From a checkpoint of a small transformer trained on Wikipedia: width 640, normalized queries and keys.
MLP neurons of a small language model. Each row is named by its layer, matrix (gate and up: input weights; down: output weights) and neuron, and shows model dimensions 64-159. Each number is 500 + 50 x the weight over its row's rms, rounded and kept within 0 to 999. Numbers have three digits each. A neuron's up and down rows have the sign that makes its largest values positive.
After each neuron's rows, "fires before" lists the tokens most often just after its 100 highest values on Wikipedia text that the model never trained on. A number after a token or word is its count.

L6.gate1263:514484443467472533515532533493507512492494515401594506383481497492541468562544503449504465534520508453478365476497479505483497496483545481495455503569428431507498511490463525562499454461472440538577555465527526457480567483501452554473518546453539497541464553400458500516485510522469467488
L6.up1263:475570577529547508443470555574513467495479568457410439478505472450461466580451493548450447436415478570438520476520545517467548568590484523489408508484498525477568530485507535435467591523495516521485549494471442508391424478499404490564472528509416428462520478531532572583492448486454496524
L6.down1263:395544557520563439440487518577533552504486534434478410551520507509513441513462507537453580484462562494473470532537545565514432503560517536479524487470540517481498485478489580352479513541533543467534497543469362479503486475544446519582526513510590543504554532516528534525542486487513502595
fires before: "s" 47, " II" 4

L5.gate1423:509389415387466514475455477490589493535516507506543400511478447556523436426564531368578564490485610518493464522556493536496504477552523553449514502482584452481492468508441618449474496524441475538525560473526509435406454497529615528519436531607550488573474506553500553566541513499495522553
L5.up1423:529537485542475506453550531422533601413479512552422520564492481485558454418504579525477470494501474519484558475569480470430435564550484541514373572538556534490451537514565504499541446528447437521516508513538510549487568508399493481496424498481518478425441549521398508498485445476484407486
L5.down1423:446448591476461480571494500558453525483605489531509553468501506525576640473506461515541566504415525550448453537540573567422503611467474502553591534429449542505558464522486546438461476531468519497445479466545540522511521509509494477457472548528578518539499535480442482481517461508597541456
fires before: "9" 19, "8" 16, "1" 15, "7" 10, "\n" 9, "2" 8

L5.gate1337:530602538448496497417451538584505522503484481417486591595451458490611613472510533503559549539466454458419481477461435484481445458516535480466515458463459555488452579575455517515417437503521458535441464473593517470517521438512390543515465427578522537564502458464517592420510516563473548493
L5.up1337:437593479480481528523555371553487508520510534519428539519459542456499501474438524400540548418562536509479486460494540491476582559460509555412538557487454443469405532481493507459474464585527473569390516484518438494385523522511523525565447453405488503556447480492432531476541506552519531528
L5.down1337:535519466420484509439468478595455517424566505419467456479614508441531513478530443512557441439493425467544503435540533531419532509519518514397431528474460463553530484526497535458448534545487528495562538422450481512480408495482540407506497545633536445473481461477455441518494521454525588521
fires before: "\n" 62, " " 27

L5.gate1725:505412605496468502448466474445561409496474506436462590498508514517496470569444430554457522373481521492578476522515525442549436480433586472537462412476500516407581455491460506579380530491588510417493515434463473520512514400489472535530538548567478521498518351504521412487460546390457447492
L5.up1725:490425561487477600555461543519520535458437489453468498524536532439576476473514469485556488422477505468483455483489521472567479527445586609493497502433506530523523412499494528480348563431518507509480472494447509496539513431525481541517622620437547492646487524511533514390468466482513522490
L5.down1725:475431595537523420527476466447435531498486531570503554364423508534498476527552485463612495473467437455479543570419466476493446396496478557445467478411557489551562512511508469579593519472506453551417566512448520426517502587566432495505589469584532519470513447485426532550528493549530512487
fires before: "9" 28, "1" 14, "4" 7, "2" 7, " II" 6, "0" 6

L5.gate18:562529441590605507453496442477535513501498558575517560555486639504480567523474512483594492495484583531422415541476426567561570494598527489536563530458533391457584502412470526610563487502468535504454456489471582491558563526496525512520404495544445447469590555451450449496464574603461481524
L5.up18:526470430572584461498516454465632526431477515448512382521567535509534555596420500554540446416491522482509464479517468498461430523592392447518593472494488535413457473502442536591467500517490491537505484422405545532594566475451410667482543435462458523452476517497484514412447578492464491546
L5.down18:546536544438503452614554460502586523492479526583482431634531498357495417500534515550589488526535459488372416484578503341518547565524462483499518492449492541487435544454464474497477508514403550564614569478493549451448509550441529397536497493589491524514459503508433512534502519450491533467
fires before: " |" 45, "1" 8, "0" 7, "3" 5

L6.gate402:594556592536456473467490523519585524590502566555601436422430525486547484447572537451563539435522526431527496437521510502442561484474495530442559456555453519449505467569467490495458472609469510419432469466483511443460554543568407612470466445489534534462419547446538543536529523506438478500
L6.up402:492556530533463461438555516480447615517512623441508595499563512504503531468485569392468523459449507454580485494532523543465493462565444398452495532481424519571439484538491423557497526445537451534575466495526441483513468474505481519470451479544521546586543470463511597511467608531491463450
L6.down402:571494519532534618509493479565493534549436559411440547486484444465560504477535429541423496485561583465467556586479501453501517522369481527578464514484525443510500429541613474460498536473576511432463504503610507472493572481538485571440510455551547547477526538510513492489540570496504417436
fires before: "\n" 56, "---|---|---|---|" 17, " |" 5

L6.gate223:465549532477491579447568561446512426465545505451569492512485472453439478435462483475549563473515507502516570452564469541478441547535481493540493533487477460468552482509497515486559513520519501561416541505441573559471467597462461482488467505475581547513509580526549453519533514507506487514
L6.up223:589463471600447485474529466472582599546536484504463436428456513554514537487553463497458450466473592452564495487459523562482492545467537475552537433485492482412493547544442496553507479395491472459436485584582491496459478494498571606507522498604497515482533507504491477543490524411460524480
L6.down223:562476486547629451501524598430570495463515480500517643383543496536575495462394399512452470425455528560560629556493537428568580567451469520508557469522416597420519520535567447523458440488430488428488486494560525515479538468426534485499382481434535499440557450574472480539540485524452431481
fires before: "\n" 37, " and" 10, " including" 5, " with" 4

L5.gate1390:475533535555403457558401446523487640463472501485547588500442403552550515591585557479503454540467479479509544536549550416459529445524478558419508381495455453555522569447556466523584506486574466462558557521502551416399542534501477487513437544489506512510601536484481460425478514480540522476
L5.up1390:449506383517451444462441491501542402454467613449470445593459546423550497485517527491421514409433550480595465545568548494492532492464490406542485413571412469523525563518611509403532542544467483473507516571457534398454536483604452387509535497557559424563506511417504560535480457493479590473
L5.down1390:431463488552415544447503519539564512464474521475514559541434528539505532505479498573470439547421465477505471506519491439518513499563505492537589433474502485453458458512498539559552534496525516462482473510573479374591517522523557485395503509505619411573506458429489483538515560463409573455
fires before: " " 38, "\n" 11, " |" 10, "4" 9, " —" 7, "2" 7

L5.gate1596:510546557496618486467544394469475457573458512467449564395475452482382477592594490658556470443537478553440454518433439549536494433475453577490543539493528585600499546586444498449519451487552583509456553508548607483549577487405431587415531607424469529568521607498482480503483488545520573487
L5.up1596:441563526506527562524450493474551483490519422445525482415406496391494578426530514510384458527417594360519513547548475578531584484402601509528575571574494448501489496503524530524530572513459439493489469467489504519548600447400476498503468608414418511507417571457534508465532495483536459476
L5.down1596:473515541556537547473549447371356478491477495588521524489500449465386516496509554560578532401432575475493520542480470473456517489445523475509595529495527604498556503523507456503501400572489489526533537495486561465455470350472462535544434455523440453477419487480409611373496515501438577577
fires before: "s" 27, " be" 17, "m" 8, " the" 6

L4.gate1152:512521443440487508555505321646499487397413517554447448508511564422405455532404486503533419403464539486487423444540487558513384520486421496439546557544580390547430503465528506587568501474418511507516510510481536580552452542404453452434481502415545498516518508526423455467618534517507489520
L4.up1152:470475486465555437400476458519553456508559577473516528571464458473479506483467492429518549423455458409524477461436500575574506467541559486493390476501410488518436439519542513475507637481513461467569530513457561513403466461504450466445537465481491548505444524573486569512511591479509497540
L4.down1152:462486506540446535575520545563463528532420493485482424450380483511601557471467534444491526492461522502470465581495476523422391618531555585426429551519540644538529437492541493503466547494579526489508533502527436532531464543422466439566461529482522493493568533521516511485458541476511460571
fires before: "\n" 41, " |" 30, "-" 4, " –" 4

L6.gate189:497511541560530446540421489450457558534411498597529486498533497538431478464550555450504524516430507424470550501472547489473575403455526456606474374498590564566550499516555489465455534524493445425491434546463392497528502504488539483554406410477622501559539455518449507509483499430498503474
L6.up189:446451499539556529598535597512513556417495552485452526478509556462473459496432600372545532506411482499552538430554543464435570451458490564460452535462462511498475480542488482474565588507529516521488501521455375518488447494492501581515434528567510536513461515470534462612498480515546476493
L6.down189:522417445563607460557450574532523468455431611531517546464557516450582477440500512437557506425527539511520495455541534536475506407490455507538447508474588433425541380486434621503431575542544536481504465542419566455509528420484622477482496474511516443576546454431391453537505546515468472562
fires before: " |" 35, "==" 8, "s" 7, ":" 6, " positions" 4

L6.gate293:495504453524432562386477471542510551528513436493573485571580484520487493407538426476481454427451524518480535552629457434515457509530524491540425378490389557497495380534565498467530501399500498465447555435507488571447540430411373500495428481500479510485510412435576504491523603499516509505
L6.up293:473465499483572462492499503527458427575514540470491486573454488489469482534476469464452557573501463537461423534494520472480513430504373473451462469529560546483512551540520511493500450484565583551425489518501516463533396468541548622546499550565489471537456458471501464529531373473493474508
L6.down293:493549450468561513481497471404430501510447536488523588530568506422538485472504539533468501512508547488523429420484531489506433482481436473409542395442516509525502478488506487487528490497397536534475544543442496380544558543539572584508489533631569488516505542498538432560538495470463447558
fires before: "1" 28, " " 19, "2" 11, " –" 7, "9" 6, "7" 6

L4.gate339:512442551536446412511566615390539464584547477501435467524458570492473486594445466487510497462535547527498533537491620492562456495519512500505569466552500431478580490520559532543464558538521406550497514574502462459573516554507416484518456542561545473542480495493430503496543413560442558394
L4.up339:443541369495557574526464507518557459568501508467573469477428613481430549519538469540524460483527475445574604512412507545466452519554514505469488464489515391506486361435544585416553496504496483401445557504528516528497522501414618549509536476560533508555464467397561439462463509457559502456
L4.down339:516582484420473379504447604425548462428462455501425484443328475479486471507491544524525566442442507483524460545470491545501474444462526467564570559458493533474471512536497555446537457455513449474479438464510421519511541564458468495478414513431495600513501505441452483495573512501488567479
fires before: "s" 58, " " 5

L4.gate464:519471423581463488476534453471537499433495518484576567447431515506501428588541452581477537518599476467533531532456507560506443550508534542445491510499457614619549529467496518593522530531535487479502531502501478458618494521531451434478536511631460455501479505479509523407431491631410495420
L4.up464:486525537465499440470483531455482536547504480397491510531462534515529465406584511511497467449438492486560490426541488465514462519470605515505492494485449499491512475519606509420526508509437488444558446482411385473507470503506365446497479528528557541500461470509509459568517557535504559490
L4.down464:457532491569482530504548493503524497494533522449444467441380505490443476531423499585530444509593530527429575512525537550541539527511463466486548419546494518540506571485547520451473534552537466558503522546412500452412511492519493396484506452437512442455492450488414515519436452481449504441
fires before: "\n" 68

L6.gate1522:467425472497443516429583397533554435577483477451467534523558583472534491506423456459465540544524507495437475402554455405536594452458533521564537396542452496457565513463555491501415547523478447530429520509485549492589446382425499484533434527446449465506491561464517584480516557474453461563
L6.up1522:338478448513490470473481533491468612513515503573456476515456580393489523566512514432474549524491475597554562561499496501517548445457467480466425360531477522520477583527593590543461546529502428472453525447388564406406510470505401558461430487464476535533483513486495469451530524526399491563
L6.down1522:665512453513421506499417538603530534510506489494470558495466535516507520506483557511518430482456388440516446504507532481623511492449475547588578548460573545458543413555535442553492496455451474508454511487534483505469475577451567482539549460451549548505518506546535486456540566444552426522
fires before: "0" 17, "2" 12, "6" 9, "5" 7, "4" 7, "9" 7

L4.gate1424:615468467512483435431491480573508573465512612457484418534535572491490422510481589531457466470559451441460419579514468536518484554377490514528561490489431500467467460415490461397458493539419486427537472447592475435533508490478443519573518498581555472531510616448596462503546463507512535551
L4.up1424:513497513511465424432527552486491535436540448496490414587518446580534495601461482527518535482514531456558500485476544452407432531519527476595447477578484532450532414445441461512505524459413465462556517545542488380478550486480415415539535474475500521521418428458499525417483590488424563507
L4.down1424:448527549463492398498616505500513468373474525425504527505509548485445481593487516446505567513558433432461499420569483580496482485489411542518421498487470540509493497538472468567556472491515518510492498543572487467497524473404484611489553500473564522504615628499547501525518566534579484527
fires before: "\n" 62, "---|---|---|---|" 17, "s" 4, "|" 4

L6.gate328:538582482532491479436577536487515488467471467471542538418531512445525468487495439494539532445499520489523505566521567411469470485439539483519365500550528506469530433566518487443403402464471502427466532435392544514499593471468497569495455544497438494467450553544516595477487517503487527518
L6.up328:519501472512542473435467530492438445597487469454528482493531455427515498421442493534524469442475496521510447530489532530542465384520616503584443484498439553394503537456546493547539494517520514455494539546517557443575534447598552514550551482508535532551490445474533500414507487418545447558
L6.down328:511472452539540519557514459415495482503485406482469367451429462544603544545493411481462465551432538431543434526436498558477450474488466540530439542528421504451642504437504479462459492544521448322517456579454508383501473526512533522447559433504458556443537546487528586480401541471434479599
fires before: "6" 17, "7" 15, "5" 14, "9" 14, "8" 12, "2" 10

L4.gate813:411439425526538595502498554427494509508532456399424598445581542482477532533467481495518483572466541551466603422479521492477445542478471513511472441570514488530545382473462399565516505531540422637507456478514462554461540373483486512508509481496517482481464486453443586460512368534488505577
L4.up813:609524499491538526453512508495524487521497468533495560562547394513521543551502507471527507605458484524541536552523542507591370432591542591592485539476557449452540492444491466538524470369560563508578570470461489442487489413507459545530476465452549521544454528505469458488497413532462534524
L4.down813:443502516539480597505581516584437509457507490555456507494461475558504512524529546500479377526500561568576496548469537460465451514401501528521477398459514487463499332513496472454465474385516594513444541462493570557505586442563469436459532563519474540418367406450512462583646421533517559580
fires before: "7" 15, "6" 14, "8" 13, "3" 9

L4.gate254:519535476439462605513425526485508568481562506599577530493433522472420517429495479419425572500416511477441541515461498463532448503549447472496507495660643481497564471475477487480531503530531488491434566493401483511488631452524516463399516522491515515521503505484494502580490557514485580555
L4.up254:570454415500416467459522586594562502469603555472472594495532459512449575556574476450375481541471557420519455445481475532400481483510601450442589496548501548505543544598532447459485498566444395465430511479512481393532517538544539582589510582495446491547505449503546506385479453529542605513
L4.down254:449471470589458565543512491409488528565561518500467443523399536459486498449452532568533534574601447502501513484588613629442455457559439467489536536512438523516491541571523495476525530456440508428447511498505434534506555483547535486519497522493549504485553451540419490572498489404458459492
fires before: "s" 65

L6.gate1588:595495541518393453549551539538579475533487525426568515542500509557535511447450542424450650544474533429548516471539525488491492464511567521493497502573450461516492478424560572477398528464500457495509427493468489469498484431597454499522494497541492445535580555516499517440492487577446520488
L6.up1588:463487509454488529437499534431423499496529455543524489532433503338487449422470549531615557480501445595434564579515515416521538469468592499496467468492526611537435501524517524495413492554542484503605499527490575469548472477516509428547445539555549501450482590439431428482514454546540434431
L6.down1588:593644440578534482554546517492513543610502437538514508438441458536500547489545457549421518517488515501592498554495479577426475525490505510444608460503427529473415492458495448540522583468484456518497560515532586539526485406519478447543526482454417498613520604467397444560620444557452509514
fires before: "9" 15, "0" 13, "7" 9, "8" 9, "3" 8, " |" 8

L5.gate810:459472533513567523442564425498511416542518463414479474431408494589489440402428527471472483514516408531602522552443490472441402483489600499530471540444477439448537546507394606517456499504487452550468470503456498387526469465531487575552542540476528485497530491442467521441441545512510478512
L5.up810:491491530524449530502534512558526589488502547501569526520358505447450457485471517517494409470548509485672553402482465471445368564508437536471520497443482477505488600539438504541458487525489425575495415452530465423478492540455418463531461500510544437533543500465429518554415520565484489453
L5.down810:563462543562552588475397492470552493567493520470592507417494486576480486474558493498452539495510493486455611557505468581465404438443502434552436433534394456524479499448384455490478559399506463435513421534458471512483519475451532574473525519505530628459558482486555458538494498511468510519
fires before: "0" 26, "2" 24, "1" 23, "\n" 12, "9" 6

L4.gate318:485508503507418472483601569452463510485475508455481399510394513373416452471529519553484439493514501461524488549448453561455493500480438411397403517482468426430517534487522515518540447483458476590546504411463522527570507494421497486459521486550419523565499540561520507577516493561504508554
L4.up318:513584479493565436532510553471545533509561522464555535452459415425529517540551418548432416485439458466496471537437475394432411522509496477509488583554467374543439506410544496468484564490411527602519498564496545477482433496440504479433493543493518503544476476488516547503428483463511579502
L4.down318:482589510472549428461518548407420462455589518500540507561385443545509442453414516513570477452397570536520454515439504492432581560530502511412508522571539592506492505487391469477570488522453500509480562524533433501464567460455611463454565550519489388638534572488562522496509502534502444478
fires before: "s" 57, "t" 5

L4.gate744:495400550454491497554577487574493540518552510429528518379434402513515546494598481557495471494528420443482413572489581532492349530494468487533535591414434430447534542475393506548531482502508535550555567475474506458427567490510488422509559489545549428580481495481545552487505459478521557486
L4.up744:531438524553577550436437471435532463420548563522554544436628415528488528554529549532508520479537430407595560551456502446500412553517416406519537517431473502498558541513444542519448559544463629479506483384447479525433496553422592475518434518545433465541619552564472604568520459488453487448
L4.down744:471509469575563494457472413427549471402561454588541496457410547418457521481451492505493489478524546539494529561512492546447437524492508530478466492474531527465526575496481514504461412674518419599521496489541461477557631579506458437629522560498496566553446520476450568489511508536408517502
fires before: "s" 84, "st" 6

L4.gate1445:442517499478465389434459505540455543438538483498472467440525460524467435501518445495451470442584558547554481552534572470551487569517592449473495584533561548542551441518452461495501520554482535486500480483465514424504420419434464565429474527520482539520522473498514423542457510524455462423
L4.up1445:492580497549475541474452467544494516497472496461486529571547484570569531500497454510434450562542514526537424496522487449530559481640556541495438485456525461456490438500522493513446502497500472410498543585535591496553473407333556460504555529528518571476487431463573491527426510441537439490
L4.down1445:500558472521433480589570489470548451435506552500521537477438473534465593523504378488540421503456421387586490550601495536508575517513463432537575557542475508541561527549502476459400516506475509493452519502522515511493374411515392579476530445409531594487437501517477516558481476555610518518
fires before: " " 49, "9" 20, "," 8, "." 5, "0" 5, "8" 4

L5.gate1129:540516437509447540468434460472451502477482451497473466538481599515490579560456570510490480547492522498614383503560483478592400497567581521439515503513520480515593488453512358387577529527460604532570506494553502481478502469478568494453533575512501476506599550532500458581490443413531443500
L5.up1129:585586426533491578482511572522465537442513469464555576565516652467557456516554523544483467423452469511528455497612449497599507462506534552560462517477532445558484482502370471515463539508450545483517540494521530377452492511438485601507635525503514478566580489532502533481531438551529530494
L5.down1129:463501538608560492534557448539420504382489436462440547491462404487466473464544482551573413438459508496516489490555473477574404457459438488571480427503439508542602460572476511463441442532505490432380537604433457531531519413536431495474512603537485464453431540501530482452548453445542546472
fires before: "-" 47, "|" 23, "\n" 20

L5.gate1660:474293505551498504454456468470497506471619515473566579441523483438444443517511515473454502532527394520440430515502511533457489559458544535443480461504555519555498471360449579533503478504536493547493548442526583487479532496510537502465442396491530457549477488434445523519532430446475462520
L5.up1660:512528464472512508526513522527605493507463514473495523486501459546496498520443535474502476448560470461442503476469498439521441498462557520456483493482535551515508493427499505470459507431475464514430449574465435598492505426483567575578453483475451579510457433493546518589462412447507517634
L5.down1660:579470380469472665502484488549541430473602523514449373444488431496472498549498526523443563462466436481494503496508565615525479471445628466493516533506488494528461485539567434437549504466461449498480511519563531495380430523567568453523480509396507489515547543492522489606508454519519448537
fires before: "9" 38, "8" 14, "7" 9, "6" 6, "," 5, "1" 4

L5.gate722:459556495523586529509542548491527533521459554481502497545613530543505513501494457550536534527440550519431488424460428590477456544466426531485485564574530487518438480553408552477470492487441503484452530508474401449438532455438538459459540548552525445489541506440542526541497535559446570436
L5.up722:435501540439513535562509556491475560427529536391383543513517408556511438442503466548508548467554514492495535562531458445482440496544495564476516459531539491431587518530480452470522490431485576434576456562486576468551591521567486538496450474524485589505508534451540468514495660523529469424
L5.down722:587529513465485517493564456482497540463558485492484499466465558503534499496555535572573592499497502476438485447481453516537571482593513466603539462485475455390601451502470479535545505511406477511552502459449481470523494576490571473409515462466485494482565518375545460538566533446488536488
fires before: " " 73, "\n" 5

L5.gate1580:484474527515573546516443464511484500485624484499536428434553558489433530522544468521476540374467560492546603482520501508454463508417424456443437496529553462477499523490484482465466574510551482509475503501450504510449430551470562519533535571515449518562384510487487556481532417503482591481
L5.up1580:512558457560496544498458473504527531483566598512473513465545536500453523539614442435525446488521561440549544562447501465478422538461527440479517486552432495427510456515525506486487426490484502457589481446467564472406471545508576444602580435469512560569519487418507399500498476575515518478
L5.down1580:521530549562485484530560514570529590476394450535522540490489535472468551457542492491489551516455489497446440513493634543416532553551503562506437488541484509450576478509478512487468459483583595545506533477500423461534528566548415481467497478525524567545443556531493518512483474506492503457
fires before: "s" 98

L5.gate1569:519541540482551500535566606495503572573503495460555597426513510536438499499563484462403567560571536539499459495413443499490501540438467452497517491440443570390468422441434494472506443443452422489483567584448569415411552452445484519473509458620469473486493516472497429608503526442536572521
L5.up1569:565442533521408519605509517484407549546542457535439544540540496594511479594445484506552566515438565487525481475533472471458483502554515444519506409414507454550449382513500564453555503471565516556462526429542466418368500548489475481517569564479446514503512483471565522496545500552488451341
L5.down1569:553368524547463520581546507444482477535539514389536497507505494417516516466463522528524591474376614499463402455609563419462585444559543427435564416436472399543524514455452403483468493488455445527480498531555473472462516552442468530539587523505504544526403491489552566557496536601531455504
fires before: "9" 21, "1" 13, "0" 13, "8" 8, "2" 6, "6" 4

L4.gate1:558506486433519561444598527509527475452495528541537555446431454449559542483432522526444485458570446495492481466540529547542489468541496458585559541411558482568486538514545483512518513450563425461429502575505480452474490563420576559375540486487464437511472486411498610438471471511528485577
L4.up1:481446364464517568464438455470489567467543444455531511531478520455507507552548553508421506468511414481519525511461451521558440500544538512536506446473583537461486493507452494522527546515418460553459523523488476525617494531477532516365564490500455493514448398441549494526528483551549487598
L4.down1:557531494570548510503507472542521473476526524467579454522493458413504461475486489537456540585469408492429571525559515537482471451514433566604463498530475465419517442432520582584449582457527565465464406526581474508452523493475537486503579509501562493458519459519558541480499519567522472439
fires before: "==" 19, "\n" 19, "The" 11, "===" 7, "It" 4, " The" 4

L6.gate1441:397535373566615436463498555554535480495413406444553508542488457419478465536423476467533517479445613488470566436457561443683573558518545517491429410526484434481571486517497489511503479472441518488565474546502566520594513467565543494377581525489549553549571482470413560464502587466487460486
L6.up1441:490482523522599585415485540475510462481515421484483596506438466518526509476615422433632446545404519439481537591592466471494490484501368482486451444577547501446563454503543505528473500442430463431528516450313441550473455498489518535413531483418533462466580458502524516616484480502531565606
L6.down1441:526440528535514543568584505536494542510577465513479548546548488516535446473565504481641600500456531483491378572586487556502458552406585516469473458511553519470455512609463676402566482571362564407480485553493444547536504455538515429399548458516572542449623442498481477531532461444574481577
fires before: "6" 14, "2" 12, "7" 12, "5" 11, "9" 10

L6.gate302:538562549560518572457509479515513488468423472446524552431434528489566515485577429573513548404511581544499533533460468512437502517566489414430468488470458450458511489601626492563510609480466414486467528446521551555528478526507407531418579553589477474431443502533478500551573426552557495476
L6.up302:560434497459540436474598526442551480412509537484578506523582477449515454447483464549440512466546445493459503523386533524560562506559434322477461511433465504525532423510574476493497548469565458538452443489543527440513481498476473439465522562535556433500545447496462468490529528515533486533
L6.down302:482468566627460522451582579477461487560432476452436450520225411482562524485489415544488508515501496553555559488387446476488523561506473435475472508540559559546578455515519558507392559421531500556521531492533541538485466522442412458489510505503580436375481542475514427500527415473502478455
fires before: "\n" 98

L4.gate1189:492558496517444524476450518503432581526436487582590513490442511564460477457528474505479639457486496578490452464470491428502461494529603571421494422569491591530525526532592408485457578516560476566434446588449472468565535579492505528456488506430474453491533480507553504541504557518473495554
L4.up1189:486477483511478514507526500524456468562518583384613454466487535496511543421367591556498557413478521524537550517517422535568627488481433542473515510476475491511470492436475508559502530535510476589433495532460486464484459558416458484478486481497575547497440600535562469433500535560619467521
L4.down1189:563476519556476535493470403571499489464476467465611517484472511483481474395504573607408465509503486533556501524410540472598410423532564386479579526566519516577490514488530462418531582503526644536477458649524504516526584445522536543494472497508535516512405509425572594467483455527534535515
fires before: "|" 48, "\n" 7, "bo" 5

L4.gate158:425566456558546508380524471541500493500400552522628414463521547525539527473501468495409443538452487582448426532552494497544543479556535579492536479477498460520496441548486435433660615413434609553521587570588542469476549544459507474483583470513463464501608608553484496474436395497466452491
L4.up158:579534428466532480564453367464417589556492482429487466535513507463470525489481538537497510422487541465551536547479514546570317518543458512485511476570599521520497499510480490543585532523481566454498559550560576428524557508518527543466498479459575511453434495467514507553456506447515498476
L4.down158:445544483579458481487479548502491647467543472544451489437506515554433465568521507468604475530434507434435543545475467519526407440525451507494417544533524526487565436510418526498539527464491551546523526542447426502533558548431565466490444468457489494632468417552648553464457506530439505563
fires before: "|" 68, "\n" 12, "-" 10

L4.gate1091:514493445581497527623651510495501477523493513415524532471474474434475457528441515405516419420451409387519489435448413488499447510514551429586518466407550559486420468419459529457509526460463476533426474488604483408488471513489560550500475558557511459493487589567384466442475469523486554519
L4.up1091:551581443496481513511526497527558481463541535420559564501458416470501462528554502530451460488548446501429508552497459546507344516505495434543464542491524548433468481613507519573458514582481536495502556399486470527550474513487560548440454536609433443535566514482429556544458570538439545436
L4.down1091:487496562568559502581429456426446545501550544519581452563529439492476472500591577385544488398528500544607470420563526449492443357414634500452505510411496549483613465421414508482509505436528523458584453471576443501531482517533420476505462482467456494517425472503541483413553509520410519435
fires before: "s" 88

L5.gate751:522473474493501486517452524533518461497466472556532516466584592524495535434508487488481481494519487459498449469558445507548406598438477526524545443467463497555469502460439423496452476524423486538419496499458507479499604494508437500531546576518467448463396511493491418534540514431468462514
L5.up751:494541517603535548520493602422471524561506521560511523450545508488552560533450547488516559535452396467584504572512495465502461537399497562543409435340570501506610520544395505541351425519494375414469512541481496478603473478510511490528547518606504445443540543506484428480480445617504521440
L5.down751:485554540466644504437531496382484613493563402548517599506573484565596510515486511498540529478466504560574497581432519446523561565506427562463479527447439506434559599543470472486480491442489551381513483554546491534440566496491499467476522439505564511478525512528539526499521502505517479473
fires before: "\n" 62, " to" 6

L5.gate1171:480488527647424372471514472503430459492482478472513532500542474503506511472523514413431547469569496510474529473463562474484617435524462512443543506467525490541504467476458586500624497513624472571474444475518519453488524507453469567540529391522477466533486449478541422498449448586438522583
L5.up1171:450475475402497481491550443611463537542504477466413418528474431488448449453554518507511486497418597488545515513539514522512439449474454598498514461493459514485571611521545421461467529624538529510591547464462443512423467495602541508500419546467608450572524422475502473424383533580484577524
L5.down1171:498537512546468461445471528449501456538466513364385504524518502487507412452504468469545476462464479483597528430433504457488447495501460516577442467550474520540466501568443482521546537491499562478552530436459476450535564448548464390551523569542654447574410367454516507578483538493480430556
fires before: "\n" 93, " " 5

L4.gate639:505530508521535502448469426539531549526471600558414570573518532496437575529462476468567408601504511470476389501523407574486512473524431526504531548575441591538487481565481482513450507376449619483523514526493483461556592507553473506483484421582461482571551591621405424399386517536477470522
L4.up639:506497494445538509534473467507530470492535512534468512518564513474470580517546450453490482517462411417496551501437523461540480598480524564515423494507506517494577409501519488554497525499531420548568514478467557461592493525474454433461630496464421494511449479463516536506557485577504562505
L4.down639:397526482464535469477557479495535498468532568564483519571439465516359516493538462493526466611513491470462525525535497489460445526515495583461466469471565549513583389560492537512414549539592498514462550529609456517486468484422481492573498515529444459439530481512480440478499501443460515490
fires before: " |" 55, "\n" 21, " (" 7

L5.gate921:514491489545507425473465451467533495513454449587490513605427546453543460442391532513469535458591498508488488497480465490524499374441469520492562475438480512502458486514505553564497496488456539526524441523462578496452538501573520507515571466538502577571468481455558479502506543489524536482
L5.up921:476484444506519510499585460519460527613547483478524496494587518490558543480543498522362492504413591560571527550446564503506519503494533493428442506589490467455535471523521529466459517526476580430555597522583594510542519482506407434577468434485566514443432545522510489557444549451380581505
L5.down921:503480542574526564560596447554488580560409524426366459513551408519469546560553507463463512491424538509462548520503374410558510547504459554470530486586512528522435565528466480480504503467509472581572472460467485527547497458547448521422538515491515575437518473478581491540358479536507565505
fires before: "|" 40, "N" 17, " of" 5, " " 4

L5.gate623:472447508415503471499484556488510577608496424640495575464596585434514522494464486471553586630556482605485409468504488485534462486524480464589369491489524532519497543493517511476541446493540472477505498534444451441523422518480554466531536479569530524415448498536391537437552473524543498493
L5.up623:493534437468585627557602366458537510439535501533506492428490420594563585511475540515560497482492552489521525380593406522471556492503497510504495549458459408443489437474372478499523533464527540464555519459525472497520498483580472526666539527587465454524482543458546468550477370473502407438
L5.down623:511486449451542528583528476397353580447567549596379454494449547498611428498478563535480531539498542415438468534570430468514487417478520519525508523458488634508528476559516451499473571467472490455452506537562529486530487439525474411504482444501520438452459541532472424518518428528489488399
fires before: " |" 25, "0" 13, "2" 11, "5" 8, "9" 6, "1" 6